MLP neurons of a small language model. Each row is named by its layer, matrix (gate and up: input weights) and neuron, and shows model dimensions 32-159. Each number is 128 + 24 x the weight over its row's rms, rounded and kept within 0 to 255. Numbers have three digits each. A neuron's up and down rows have the sign that makes its largest values positive.
A block is one neuron, or neurons of one layer that tend to fire together. After each block is what it responds to, as a language model described it from the Wikipedia text at the highest values.

L5.gate24:162105106110106114145114094149101160111152107079142132131150127116133152160132116162135147125131131177105128080121137096148121160114112120088165141123078171168128109133153139137133122122083113128132130114142148121127112154144126158145118116166105106098144111147124125145167089107070102150103128136155175138125072153186105098137107186110129120183126142146113135114160120147128128119117
L5.up24:152116116150103131153117139123102127088162122136100103123128154115108123122155093146145133100111119159104108104118139133094198151098136153165099091127105142143101126137110164100155121171135079107112127089144138195114134119159138136104146134102106100180119063116124127117110098116157133180152160131156133141118135124155146119119123149156120164145141099083181145116098100134095099098116
L5.gate195:082170122100137153166078080141119141128141095116138134122186153139102126096107099132158105138136117128162132150143153101125113138128144119126141122125099144123135197131150160112141141154134102127134113146112109144106164149130164168125121150115113114131109086154189130117148139107149152165133130110136139150127161130158161138099117148123125115109122142135161110143143120098130165119111
L5.up195:158149131148103131135118121152125140123115109158115110117122109139129138184113091099148088099134130109157120194139119138112110115152122126146185154112117132124107099103170153110117081153124151179142129106154141158130091120155126114135120149119143152109124159162117128126150100109121168141146106090122184151115114133149069090142082101134132117175138127112176133175167087106109119119064
L5.gate235:142108136115131114108109166103086119144143176149119130139118134107112080160108138143125125085109160096093108106150144104144105092113108117115115126114135181125171141091121119187114083073116144118155177122133149168169115138121153125168111122151098148126137121129092131141181131095155097120123112109122138128164110160121102116129125098091144128142163090119133154141150131149128173141103
L5.up235:153117092113134136142146116090113089082121153150150109125123111120130146161135121102106099118134177131100111152162161114143157106128112141122138116096146102100105158088169072126117117150116168142141143110108167151137071118147094110140101128130129127157107125114029152170109152118143121124138127144119119119140133117155173137053147126116122141130126099126132162091110122138113131178120
L5.gate324:153163111126084095145115120134138154127135114138153133168177166097140163109159133146161116129113142097141142080079113100149138144105119131113100160110110138168090159119129198129076122175135143115091119126116120122116083119140122119121116143206124139123086102094159166142090141136132157125128136115131115163137138178147139132120151167115148133154121129079108119130148099156155124101099
L5.up324:132160129144114125139131121102115108115135112139122149113174131156117159120135090120144117156109102119103129137136134123134184116124112144147135066086109135160105123104145125144096107159124131094090184117139149144121104118091109122136115107151166135139106100125114172142122120159115122147106134101124115139154105200174173086118158108164115125140118119091112159145140100148150089149113
L5.gate497:137143140144138133123139162113127128071140164081104134140103137132160121128059098101092117110163094109129096163112137120091127122129151110130115161114128119150156095103144169086135105142118093124148142133123149152144154145149135138102134115084083152157109152131091106103093123096114135132171135103133143153123172098136128112146112115157102138138098141101108145149162179146090129107154
L5.up497:123107131125113097128084146131150102112193103144124114152140136132090118094148130123075090109114133129092156161143121094183130125113092104095117139105098126153155113163144090136131110140102107090141146118166088108152146126103135164150127124128135131109141123144100092121134132104116148117150130126140094119125101135142129077170141154170107167132110089138142139138146137157138150150134
L5.gate523:123128132113112162109137110139118141127127132119109160093131142120134106157121117163059148109105157118069106123139128133138157127131154104114078139125114156107137106136133149144127166115088140126115140132152122112097115087142128095139124139149143115168170124123112097073148156125086138144139138119113140103164108125090126127127125140114116111137138100160091132122162150202099174114110
L5.up523:111151110130146176103151128135109151094130111155126131110170167109104102128135116104101090115136159106127111182140097128091119144167106138092115087139134139126136099107136181067123148125139101102132144103172180114174096123135138131129137154096128122138104124144120144132168138119113148165110198128106127122146134141138177103112123122116168119154108108151156193156086126119133165130117
L5.gate548:144105098132123156087103141180132178139138129136100131163140095157137113152123098148083108115135082100143123156144116149113154126144096149074113160126126103135082123123131098121158161141150138112131108109113148148108108119139161147113120136121094137151101098137156147102110151136056093134124143117161127076139104145131128080108160135155154136137110172172135130121119124125131144125118
L5.up548:147100157133100111136138099126137126138109107128173142123120162100128142157105125087137138102076057138106126123154110127181125152140129130088115181149142094152137125095087089088140100123145088124128166110130111121130092107141143132159125118157126088131104119099145163179132151123070172128134151146099173120144108109110138093117108102116125135110105129116158145101143131126168082134130
L5.gate608:089132141163112103145125087148158096165126178120145163106141131176111119118116108129121126161135115122099138078100117134132153156088092158129110076085135153121133112112109136135155114121126152127114125114083129143115132108121103117140116117150137126130106125104178083130143168109105148155085168119081168137161122103108135210129141139127083138130150144146093127135139173134164130131108
L5.up608:170143151148116105076149141127119112174153131163143147123107132136165163114149087142115098131126149159171127084137126102149122147108138113134084113115138134147136140121113133120125098134113141128089113119127100149168141129180126091098128156093127130139126102127187123118122142131142144104063112144130154136141156127108159127134115159170102166168125133058125142147168119130152149109129
Words in biographies that lead into a person's new post or role, mostly "as" after served, or verbs like promoted, appointed, became, elected.

L4.gate296:131090108146105129093113192098161153135120143124098106124110128113135150132099115135127122114143117120086160103149109126137149104144087144119149131110099148109115125125126135126126156109149131147105146131129102168159100112081139117163146122166152135110093124127131146073126108138044151171119098097162172117158138116142137115157153166098106054141177148163108121122160163138153174109100
L4.up296:153149108110156126163117137115127153098074152090105080180108117135078109123133114131147128087166108137108082098141096112133123123136111079152155105136170161150103134101099120114125137127125154138154157166126150088103152096078150122152111118103131104137120151164140172126145137139119138162129151111115120091124117144121090169179114161123122131116124170138196137118167134142110110118131
First capital-letter piece of unfamiliar proper names split into fragments, often surnames or places, e.g. L in Lozada, Ledyard, Mraz.

L4.gate109:115116145088157131110074112078129115116156107123139100108125146172124120123150156192112130123130133159137123111142122155148104167130132086118164074178111110155132122105117164158118140134142135133133095146045115107157118131141126140059118082131139162167101141114141099105131093141127182146141054135117120156144115138123135157138117162128145112144136126124150124153135103159110143143129
L4.up109:168166129084108087103107150091162142121158101127104146160093108138125090114138154113101160111150110120140104146116157125138156156138111138152141102164111178128129131114093111119108111127108146122103168157093116123108167105124161148061118137106168177170102087125139126113124096117113144110134103171125129176126102169148135156117075130147125118120155152150148124133128072140107177120074
Words or word pieces early or midway through multi-word titles of songs, albums, books, artworks, bands or parties, e.g. "Every-one Needs Love", Bless This House.

L5.gate37:150087137147111136180106129126137118106115074119151090123116143121162152136085103124159164187101136121113128120146132062134111128091122139157105095125103154153120127136116109177164139136116144138119160129120148133143122090104124154133159122107159080120147128142152145149102084144139124172112123119156114152105119128135113144151117134126112151146144162143099113120145130143141064139133
L5.up37:129141143112151157121078130176136117124118130070147112118096139118131098095073107099092144119104112143186120103187103129188150175154127166130141182115150142093130125122098114187115132147113145120146168181108132155112125142139112159145127131120159125129151125113093140112120133168104086146137138144120134121138145124118110143083120099081122108127128172158146121121093127124122105126139
L5.gate119:140169111090111123116129137127145112115167109108151138121157089100093136161135124103147145186124132113124171140126132128132079095130122140202163153122107127097134129101129125128152107120118108117120105129108110172129137130152148110119123141108118141120134137122127096174126153107178143140166121121125127122136143117127143157158121177142167128132132120124118136150102108093144069089111
L5.up119:124133163073126146123129119111095102104124134137130121103125163103164118119096144091139128099099171138160172107199102110134128151130093150120133136164102097144113142106135115135136142135120114140130153133149126108125130066109162134112170151127154161124113158148098134103081160155136144128140132155114147108134110152140149124180119128158147102120144124156143126098116122132118134135130
L5.gate317:131130178160125123138088152167162103112120111140120165130095151135136152162126136133145111118140147142137086139118114101127110111142142096054141087101152108115157139112127115102162143108103145142141140124063102108114141155144153113096139157093156093163077154120079113109164112162127142100130116143140119128128096148148148126161103081119142134140150091097101114087147120161109107105111
L5.up317:139126159101169121146131068156127126168154127164107137119140168092166164133104112133132159142068151129153139100144155116166112099166084101112084123129118116120133150123158129132068131127144131122093128156082113121095128142127097141135116102123105121127130144132090106127141111141124101128133114079125151143119139149134129150111106126107117073152134113116165112086123055121103100122161
L5.gate411:077148132133146132118105133108153125107118134116125128087118130130112097115178082166125158174102134092133145198131151143128138131142086128158124150116077133166134131118122141094119163122166118116151122124136094084143131137148101118118167129146126117187139130140129192112110130137144162130122090137123128147171122123105120172118170147138126159132136136152137091075185112112145123136143
L5.up411:144154144110118129126116074107091114141173143118125178179141115119097131114159148151186178144140149142119136136152144145132130157102106129122115159152121108118143139104128109109149097132146117112128118127181144137165135089161096150137118165140134163122118154180123108184155114125134146107146122090134124139156150134135150162123116110179171139147170117117130122148138127140156087147122
L5.gate427:097146130119110156166161136079125130121133087117117088130145124077097102118092142128157156173124127130067130124161090101134119111175111159140102105117137158134129133145132183140123143145116117104133141083096109102150142103104161087125146089161137133129126138129123112132119110112128132128138104117090130149117119128140156158120084123143152127125124142123123134093094106136155105143125
L5.up427:121066106145102140182148129090112119053155140151102135099114133106160116126130127155103130129135094130082122158116137134151157128138141105089135145159109143140147136107120135076097129126127114106153142182100107121144133135105166125133124131116133152134150116105118085130120144120148101099175105129137119141095107132139141152168151121160142108136196165138110085123154087126153097114156
L5.gate455:127114116121096112129120171124109117104105105114116129165162168125123127128128146143106150177153149141139154080163122135134111118111169137128125156155146137102133113118149151144134149068145103108138124100128151089084146131110129146116097122131141101111111158120119129106158138169192082148081114167150117147119139153156113116091129128133145135123164170131073150098108081148092118127132
L5.up455:132148122101120152120142136135127117141104144127075117126156161133147122162084116105151102142171165126136125129134179111107128146163162143175128131105141119155104107132118108156135140105083110092134135131141156148099151132121123114160132115148150112117173139098101141132106168148175131113119120176134144116133129164133091133108145134083175135141125151073138148105129148117136134111131
L5.gate480:123130135145114136138143153150128093066149103091079151097087164104105123125132175072114167124124132154120111114123110130170136140132131108126149151131079132115158138142121092145132116097134144142144098159153126109137177090114100133143139176146140149127148137097121065132172152115137102174141145134129092143127092094154111163173127151124184156116141117122140107064103122130109144110137
L5.up480:126111113096111072111135146137112123109099067166119098114115142097129146135156172110118105149102117177115149116115137112102122140144137131165146165129119113124150177131139138148156153089128162101129076162123153124158138135116138118132132145176138176169109091113067106135164131097149143128100103081114145079134134132066131123144112170118117123153166121168123129131059126145145083127107
L5.gate630:146143120127115188106154139137104114118120120138127103068133123120130095177137141103142143151098104157128164131116103081080056134105112166150180154117143135107112114159097110119142121128125159123141093111107085141136144145119111164099144148141139135128120122136107122145142125121169168154131149141061095158119143126136120113167106148143129101121150127123107108145089161110098088156141
L5.up630:144121107129135087098137132109167097110150114148086138082115147139089085173146136129137120129091100123104167151141063102100111130140118166142141139095141141100129141153142140123100125123131103132142123126114130105070158160155147134105165136162170128141140096093133098126144114126124161098121108153106094154162129064108156132136111083090169160119141124137102126135116142142121075145129
Short function words or word pieces mid-way through quoted song titles (For Me, Time For, You Know How It Is); also day numbers in dates (on 25 January).

L5.gate23:100101122117114095143138124127141111088109128110119125142144151117162122156132148140107105151118135124161164120088116095138190110129139117110131105099139153109098129140155141123161133127096145154128129080114135068158109145087178135118133184113139129124093185148106141099092159097093120158125141126178120134097129126124143140126149142130102148144157166102102139168103112132133082156080
L5.up23:113103106089114128117132126162116112084098124142117166173188119106112112120122139127160110122164114182128113116094097104098147141134106110139097107134143099092144144157149152139119105149151091124095125121127147135114124121113129098159138118148089169117106149158093108131150122118136122103155172078125105129076121165158149120145148175087148097168101156127108170103147100127137151091075
L5.gate80:133110072115148167108116118071135136096091130162144113182126095124134116120168109117158156165110151124113095112124127117108111169144163138144118141161141101172133139174095107130160139100111154132156104115135142156125133122143085159107173154103137083120134098117133157146146090130091150065085134137100182159120098128101166111138111093136151107163072128133119162137105124148102100105132
L5.up80:082152140109106129146125126161112094130141102131153154124095140162091095129114087133122109134144122203162142111145131106129110130111107183133090118086113146122123140117146136123115125107115143134171126166089119127151146160154167135141160154155140128165167122145119141131159106110133113097148134102157077102158121158122153172162108139094070141144200147094100170138169115130133089123133
L5.gate111:160160176127112148161143123097102111144129136108117147172131131163148144151124175118146134125133144125167141171148105145136169125120150143137125050127121127113156167151137126114129159120092144101102147108116099122135158119179130133141113122140117140129116168102059114140137164073118160144164104136128111138130109110112092130136150126122148164108099141102164066161072119169144098144129
L5.up111:139191163108177118152129096149140122128090143126144169109117122123107155158108160158079127151131152116149091159126184120104149169109153114129115134128152108114130140137153129176134194164119152145139133149166133129148148076106121097100124162134129142104091115112134117089179114131094083107155157138145136140125115130159124101116109111161132087132152086147096090145129135152130138152127
L5.gate205:103116139092135122143129149137151146105142146122157136105116160114095133099129090111124146095093101118120153115144107169151115089142112149170131121108117144137097098172107106145167135170144159131101126120124164146150130122136160171135111096078126128121123123133169159123125153104109131120068133103093144102129115119136135112139149138107154127132138141133122093118093148132154133115162
L5.up205:107114135138173063157122146127122108117116092153137090115139136138110153141102112155129150152133144131125092182138153076134119168144147118138133067087096123151146137124126111188140115090104100090169113104122142142084109141108117121102169135161102131113130118110155113141159126101147148156176157150159130133181127146143218120098135131114046099123114134159104131169121178127110113166107
L5.gate223:154186091092168154108125068134145153153123106099094122144148155154154121100098107097159146136082143157144146116103165134164180136114132116147120121130174131127126117101108111135120120155120118062110156186106128107143130138143120108130104132156111089151162168147148151149160116109100110134144142141130138166140113123096128131134106129138146103183131139111153111121094125146163163117139
L5.up223:120120109148113119133107124181155103122104147093132138134140106086123149164100146123130126166151124143119130126144102121110105151131142086064118143146137114141142120137091144114142118135117126131100095158150124140128117158133078131164136082107126147115131144128128153133135150144084155098136076119108108122128174157151102109127167165104094116149132122100150133136090124090113126127128
L5.gate407:167153130116107124153122100076139136161138163135105102158128130109101081140107112119144117080097136144125112080145100122142123099153114141130127143123142143149116157145111154108153124125125099155107144155109121124120158151138125134113132095163158145089106123137136136137124110201120135128137150142139101157144164177136175148128118105138112132177104120135112142135093074148147189174146
L5.up407:154134124113053148109131088091159151153088175117132164150111129151123116128131131129130150138176150138114124143127163147123144094166162134143108134130100095120061087133122117071131129134103166114142128168150139144073096103129143099117101162119144133093095147108105112124103140125120161119107132115131130162151162103121153133113119161136117078162138113182121143178114085135147140126124
L5.gate435:134174116122124101145122094113126125086131147114128142167156102094118111107156099085145147138131125126152142146138125155106116105144092132082117143117148124093126112166120154108132131115140124166088096115107138111106159126142118057149142113086120125106089144107134101114152124100091102134122122078138180108145121111116162151104159138126150138135121133155104123178111104153141114129138
L5.up435:152132121133124126147135095152162101125129161099189159125136129103153134109167139168146159191169133109112087151133133124138137130115141131152090108119166096138155114100142119109125108128139147134146122126103095098128128098112152144124136125086162106115132144114123108101151115133140105128163127121139116143165154105057134113109166146125125122101139134134100136131134095180169109152163
L5.gate487:137134099122113115155108169122097136094114158176142127115169153145168136074093126134154175162114110115107173139141106091155093113168151115123096130174141156132130120137123120130109110138148126122101116131107149126126173099156127109128110168092140135087111129127133122143139115144130130093137138164094132159152087110121107113086154111114080142130123125116143109151119126129155178146129
L5.up487:105147148137149113141155107123121133138130148136103120125135113113111137095157136122139133115119165136144119125077101141107151130130142125142073146131158132109126161110153131125133153109078101135138121128133159132119138093120099131103068127124082067125146089134139133175113140147130128146123163135119166107121089182116140111144116097148142134162119114188127118116180134106145154172154
First word-piece of an upcoming proper name, often a surname or place, such as B in Bierman, St in Sturdza, St Davids; also "and" or "of" between names.